Weights of a small transformer language model: 1000M tokens, 7630 steps.
MLP neurons of a small language model. Each row is named by its layer, matrix (down: output weights) and neuron, and shows model dimensions 128-255. Each number is 500 + 50 x the weight over its row's rms, rounded and kept within 0 to 999. Numbers have three digits each. A neuron's up and down rows have the sign that makes its largest values positive.
A block is one neuron, or neurons of one layer that tend to fire together. After each block is what it responds to, as a language model described it from the Wikipedia text at the highest values.

L3.down64:556481477511475558469536513638544462503495514529453521465446544434484509450560539432577500471563551551480442554423599408482508460467539415512569487546479568506548402420473566645471478440445582479416401508500504394587488482502493432483430506474540532556501444554483538442480439514421506510580508467471492581607437577442478543490480565410454419591567550530446476525436510474521578463378
L3.down428:439538485552458525486597523553586420475468531393442408488522465431584498530534435547559519481568460523498435484463536567528545468453492497459501506534447500594487476430535483530502508458523590570472580581496488546477437493450521508520521510485442655482413574468522459449428545480458533441471535432432604591578378466504479532507510510478526531460563550413439534447527420552543474579426
L3.down648:433515499557410470506536451544566480546482537449489545509438540492570479489515528567543470478494533573491504490464499464517423512464478586498487596490439567548479614586482578511513481506517526515469569407513523444492453485464514501571627478463528408576543553457546488511435478503439496456513538578507565405435500495505514516520531575498517505493576368535330535552436487471602470490431
L3.down665:588509342474493542466502527572452476513519491480477478536545491380466565486543416437444435485503532507490460547631545586498521539463491497573410546419498409465498468470495559453486529661504543436532438514432466558481486537488529476494453480372551460479490523561513484477550431558500523504396502522541509489642466448524424574482430515484502491481541611451458525501548481532546501459475
Month names in dates. Month names right after a day number in full dates (3 May 2010, 15 January); also scattered mid-word fragments like w-ar, S-en-ate, ent-er-prises.

L3.down172:471508511505502456416492560460472554445540491544389526532515556525531494403353556487469504480465429540547431445455557458504539457472438451498505509484502516496545537458561507531440484520447426604510506452444552486452567558491469583499498523494536448465430415534490514508481532436525517548474553603557409522494543510543515428531449464541507518473499539573461390441440480527477594538458
L3.down226:511481533488519579511497520533431518585435461594532565511462455547446545520526493576367494507607469574509520571427520460568498526525494505476512544509543510498514510467465516489441517548454469546543527418528577483585529414531437499493519476543552550518449464522417460451524493399591507599435452383531470491519443429550509570546463500451451393465544550475456534494488559440464550525537
L3.down254:502569635552516463464460501411493480571457412518486569472547505443495477531420517572527435491525479463526455521540515424508490557467517581480520524581552470526464553399506434500500509496562537504495578574453483502554539476464500525436522571486428461573526519514510453544475493583443457503494404399452408526532585434497486577465469453500452466490466484462474441533506537516484532460516
L3.down650:540492522560511495412443527462581492590463511455510488487514474460401546529482563601421459457538503465569473434558518442472579498556521531487449557479541504480512410585495489523461520542505483513411454604390502531515514522471522534530493396476506470402436482568558550547427483520464500440522465552527427518554480442574544537489520541416485460551382453437538461560475433536550497442502
Article-opening copula. The is or was right after an article subject's name and dates, as in "(1835–1914) was a"; weaker on the second piece of capitalised words (S-ur, P-op).

L11.down29:580472443447623536450485443484537508515437464500499561602482492463446620446550464493415592492459532491477530486501428466468512413535476427450467525471471521534553494537415474442546505440492640500521494501554500510474400444431494455375516413521525423467497567413576446423448422477455525373522533525625524509475529418453527519483491516538537525466470467474493504497513440476452522481473
L11.down66:578516523547526441524522390555482532512529535518530479448443400537513476510439466491567453530516508602488515472544568513505437461573540493443470557523442502540459524604480512578609489582457567470530488455469599469422468560494425527444532542461520528472503514524579458494512527504423447552604402484592500470442368545437497492432557548565553500503512536482449492535527467605528545395402
L11.down233:535518449418455582499528424492530518485553528535463578501543568543463457466375493460463594544447437440434472493537552469405541487523410510507534536458448449583510446422420509341440490544489465459529538465515407471471424466521490495468482495503490389441580539490511444524487524505531476464513487539512406475530499503501513529496458536508505437515504386464506442501456554494506519567460
L11.down356:513508560464506524443527553543480484430401446494600612484416472509565470547427493567543520526546413474549454461486498549442508537423562517530569545411471522502526499451497558488526541528529431535514401464438513475499547590576497516515508551507539408565447458440523501476496533512437452496577396535468493434493527501550525557495453556469494487478488508414598432507534492571431536592507
Birth date start. Month name or day number right after "born" / "born on" in biographies, e.g. born on January, (born April; also mid-word pieces like mil, indiv.

L4.down398:506478476547472548536382561441404523467498551396526454454537531515416545478400458592428487414481512408445489522537588532438531489536579491478456527502489525522419495489476551439483477461493538476408405422482526564523551523528428570464567446485438360564382471557564562446509520498536537461442423530452525449438510429474493583559585439551437615437422534504441465526372514540478466554479
Mid-word fragments. Short inner word pieces, often "ol", "em", "ram" or "ely", continuing a split word or name, as in ev-ol-ution, po-em-s, Instag-ram.

L3.down58:515496467490452462540477507533529462540541465442549454522543516500627504385446479365603484484528554542442611567512475593525485459533481423530531503443384344548573494465507440487544498473493476501591502452519517404491457573477501489516469510533460645470557511439474452537535490506494543464486495420460504483478437568471501520572463414494628502516477486515442414636552483484435519530505
L3.down130:469517470500591396482512587461455522502593511462488474454524466449440477435549484554411464518502526425495598556529502518560497591561536421515568477395548507511470408463533498508588477576530505487537451501480487431438480487444426477452534553444617530483520431420419527464445510489377487446497449459466460534547549581622412596561537515501525568493468474492484433585475512529534491547514
L3.down504:569541426640480527514521430447586527510467545415476565424541432485478435515484564609501556586449392462489560406474514525431424467492470477473468427653515433507432479593546472537516518509519609427515396545512503426493542523561451513471507368547434539515525547546569532490541534550487443543512493532513476459454536455469487384501452468537463514424548506468408559443479467534558456545359
L3.down603:498501466523473461559508566547396484615556549490556463547486490499398589523484456557556504437487516484463557527488476527552495551535498542481460489446499541557560498516487520515569599413531448535573570424518488547527484490499487519505558530554402409538538462586509454616527495471451503539429556452495547442488440502491463452577398428441549579527538536632551370558441533598602434446425
Split-word endings, modals. Word-ending pieces after a split-off first letter, especially ake/akes in t-akes, m-ake, st-ake, and thought, Queiroz; also modals like would, can.

L3.down53:476535431479408508458464583470395483529455484463523456530488498504508438414485524589580530607509552586510466507477427552474470471458449508539429496539513439550537508568513553457530450517513490424607520413489428555523435432535523494444412464505442648394568575408492452520428535435481423586477487475500488397573585516428563513512504546498579505591540498472510565496478486517500540530498
L3.down375:463515494480547562499477465543530490472463522498517550573426558359519515402551547438537569517448460589491492557622547413532439471454567456472512473421540489473429493524504460497428570566372491495487572484480528515538475535564554557529509439504562494516608440444458505543475493436520504518508575426441476466528481462475502460486586500519515505506563471440572388446558550487467487490470
L3.down521:443559525624452529569512491605507485497552539480554507597542430483547466590586551557519561509462457601417524489462509519486389504523456497501446452450513517499511575511377584434507505475534558444449506615590550504522482480433518502536572451482505540414499477499409517497511481588514451529538463433499535488490431412522490482523448477488560541473473578457479520567526509546448496431523
L3.down529:551485507498486457557515540517500474585470511437480523554412484522558483552438565525475455577362547548386500486495644588536387542493622478450501506385517525583519486543465437466471459552435447536521539474543408414434494461485469494550516423498462488453435418491515476482485410411446582503432492392492505579470537532461517517493453414473519520418527444459465494527540491559566504360426
Mid-word second fragments. Second word piece right after a one- or two-letter opening piece, strongest for "ol" in v-ol-unteer, v-ol-leyball, v-ol-canism; also J-av-ier, Ty-pe, D-il-i.

L3.down55:515554485525478468499554549600453450532428432507449501491531422521463569400494524510605506582453481404484540497491516461444490514486518531514512490512504480529487546468506484494509375514475499451514412590549430508566528501511451421500532534510570522473450538522524534570461584449462469509451558508550556527467452529511568537441556492466424465495457528455475625499541503438492483646471
L3.down144:537491527478496564507493500533494479552436436389518493449471442396457486517434528481444396636481394530446508522491447569458526520504475491573524571617490546520484480464504517531428408579511467463485476555574484421510455557541555520511506652494425509515439549468526449509443480544454513529441470509544498456462501611519437568470456606531505530415513508496514458500516462446506439495474
L3.down505:528463479532585524506560582533519438504524498440496616455508557493450467471556536436511448474463502501520588485541501424492589586465468515525524537540468451505507525516562532653528462563522478543517454548474570510498476487447494428414452548580580504469528465581570533588494481511584387417450484499505454533561447462517495498498500561472502528465443543460509378452408593425374485492467
L3.down605:476517569484396567518460453529383530543551552570464464507419428471467564526505506429487490490472345497541585560415515424507428579513454541546485607494518556594529512479478574578463506498483568557521521567543459563491550442506445491510512504520488549501465447483461464473601484499494538435496493526522528501490392545456480538545538523530494468512435521518456576557529482487497593450499
Mid-word fragments. Middle or final subword pieces of split words and numbers, often in tables and lists, such as ra in Portrait/Israel, one in Zone, 18 in 118.

L11.down116:468478465556437507518539488591503536535541395483446544526501524507588451472545525436470510485483473535416509489598506573542444414506542500509508542548524443481523517447428499478582521472493538516495463450500516546409482434508468473525524483556459690522549474590682489538521528471442485549444546435474478510509502483451501493489504595478466562499427545483521520515524456590474574442568
L11.down358:592545527502490567463435450532489451492520595502562480463617445544519456444436486467523575527454457504550558474447492527460459506582515413512479449480531470503485387506483508527464479483488481525536455541443524491531427510440478510482528462448516574462586381422523459569533490459472494498561605436514459446427450491507409421524488470534554492513497381491534478437493437519533473435551
L11.down387:478448430451510544454486539502529494550518459496498599512490416478438500471399424461457482474563535563594579485490482454507433489477436512533429535422442504454560427458507509588530519462527605542445413568490449412454504516568425457476484444491487523525497580530532470524399434488466518424511541483493423556568464568513534415519493513488476568501459522434458469415506509493542429504454
L11.down502:573462466429460456500544490553484550531445479436492487467582422591519475479572446437585472478527409581379477519573568471508440587521483548421469491609467503553465460496487530416543494480510520553482547456526492453463548544500450508559521538534464484578469468485494463502537387569451490541471514476490511570471489484490575449463554440513551431441495450454498414517563516515533580532503
Main verb completions. Final piece of a main verb split across tokens, usually past tense right after a subject, such as g-ave, w-ent, sp-ent; also whole verbs like won, took.

L4.down161:521549396405532530462488444580505531595395466471503471467455460518446500548569495464515573497533391518434532585454570457527513453424530489535435516478506544570521515561510560413488500485521424465503501491543525398544436490605519542562461519497530520529519573521571485501473510441550508483530407450377524442473458588469576433517460512471469484526521465472544490551507513518579587497377
Month names in dates. Month names inside dates, after a day number or in/on (19 June, on August 23, in July), plus weaker hits on hyphens and word-start fragments like comm, and, ex.

L4.down639:519580480512487389493525526563522442472445523552527598539540553423544499523459501435436419488506470539563500530498532476513484502524435430466579545484495530441493525568503539492468330458485598565537434427545442589471582560431472464450382519457462574469485434490399534513498517466510505486474460575400489523460444438468533493530465543492507512457426564537560483520507574546526624562443
Mid-word ir/rit fragments. Word-piece fragments right after a single initial letter, like V-ir-ginia, sp-ir-it, W-rit-ten, b-ir-th; also whole words born, their, writ.

L4.down367:496449515511502416502606465456431542537502483556505587469526448500537498464574522499523505564594536551506487472556450524494424463538441426498510462567461580485461541514545575560536377518526590501509527474460423492435537451579485462517455506502378489502547498468480542582491567479492517458460550523515496490486547491486568512444561523471555396541518508416517519558495399500489533414526
Mid-word continuation pieces. Second word pieces completing a word begun by a short prefix piece, strongest for "ult" after "res" (result, resulting), also r-ust, l-ack, re-iss-ues.

L4.down387:497535600514534503543484562552475509534414562474481389558504512537551509480491474490409439453493468539539569587475483601454482555546456348489474459461433445512568521504526498516490419411581505484498524507565466528546444524478569456490444533565501643597421525492502495492487451547452521475489523476608548523363440502449393525549438468519581445508483456473422505559486445525499445480397
Finite verbs after subjects. Finite auxiliary, modal and copular verbs right after a clause's subject noun phrase, strongest for may, e.g. "price may", "who would", "series is".

L3.down499:496475496551506478547464595535533438518413469478468455504532464412499499455588526428482532551522450499425520468584503472458553518530477506491460505534567455551532467447546640467422494603512561459503522524367546512421541500524457543542559432473557654445544614511482540557472482562483499507482469572463561459555455522482545456542496468476484445433506442508505466562598476537496538540494
L3.down558:399491580455513396615523496458472516553538466463523393519427500444551563527518482455425500506489570511586573491516546478415463510487460546508473474528471515576527461523556510541593464497495602544497450390389501484487530519551411494398490550460538503464490495606483493527549518491461468503445522540515445462450436535402495415527492508557476523462391501458452415515459473496512527520522
L3.down563:504485492529515390489538532481484515499480484507523488512542433396431512455563476498576512543464584518560545502464523521563518404534476458536479569531552463480529507490579417446435386481502536545535479425444489478548585486545512452514468548539444582533516483563488557561454511456431445460490505475410587519478497400523491484473510482526465495603551486526602550511533555599488502535496
L3.down674:502476566499435435506508478609421520541507431496481528494428504516500484571471587550422478430544462409504470537577509430506496413508457566391537530445496520525456522470576556503455581512514480470550570525418625510486612491569457544464502432528409382556518484500439494637563462457536524510510522473468461441492537447471519528478520478415528525398353557435499521512404443466526497553490
Biographical birth/death verbs. "born" or "died" in biographies, as in "(born 1993)", "Born in Bradfield", "he died in"; weaker on mid-word pieces and table pipes.

L4.down235:448491429518550509514571554488487485515485534488444551613549541497548519409472573533531452464433540487499517552500520585511536446480430461437502432500481597516472486618498548489503413427526434525448572612464559503531498565537454491423459529437500666555434444457486489510488549510505504437444476521562531445563402519496599533369522507478466550495432554549519503498455428423526459548505
List and table entries. Tokens near the start of a new line or cell in structured Wikipedia text: line breaks after match dates, leading list dashes, word pieces mid-name (S-port, AllM-usic, L-in-ke), and season-year endings like 2020–21.

L11.down131:498615565492506524524544458468394447481446481521474511443525503489487529502552486582433413401493398529495465553423470477490616529523446499515487511524575510526534520463472451496486547549460492499426587509450532466466465510456436499540462541450482552396552592516483547444577490535475526606551559535478547622469637446419493505445601559560520553559538461461464423491463569372570457556505
L11.down146:511504465445481467487546522406516403542483523431441535506494432559482510406496513406536510387482482524538477481489557549498527544489511495415475527498414527574557473534491583595535433502519483608553530475490477429538552451440497460411578543621525415465502519467528482523496421471464497555495534363577487478462471573478506528533537458475393522440520512495575454498565502552535446511605
L11.down319:504492482583461456533485473497505540505501457488422493560454438504456469517464540492518393451504349485519521520538536454487503492498504517603585559490500453586554475291480530508456598500477495489451425495433523539520492496461418521576466505603478683481534486532507462474477484503407504510518485510445513565533589511500500552442569559509421466453474479458475392498438457461528547489550
L11.down329:567520568516539562543584451553532486496552541466506479604494562442469521468512530456517486457549550575467554599484543474461567546390487546469592516547508494593548561463544580486618427573449489434460592462483563453526467508460575494439471440481476493514397564565456563490461434508370489502518520483499474525528485496485536506462531518459469508544578488523483505415557388558567641573471
Split word-initial fragments. The first piece of a word split into subword tokens, mostly a lone " s" (s|quare, s|ituated, s|afety), also " ex", " prov".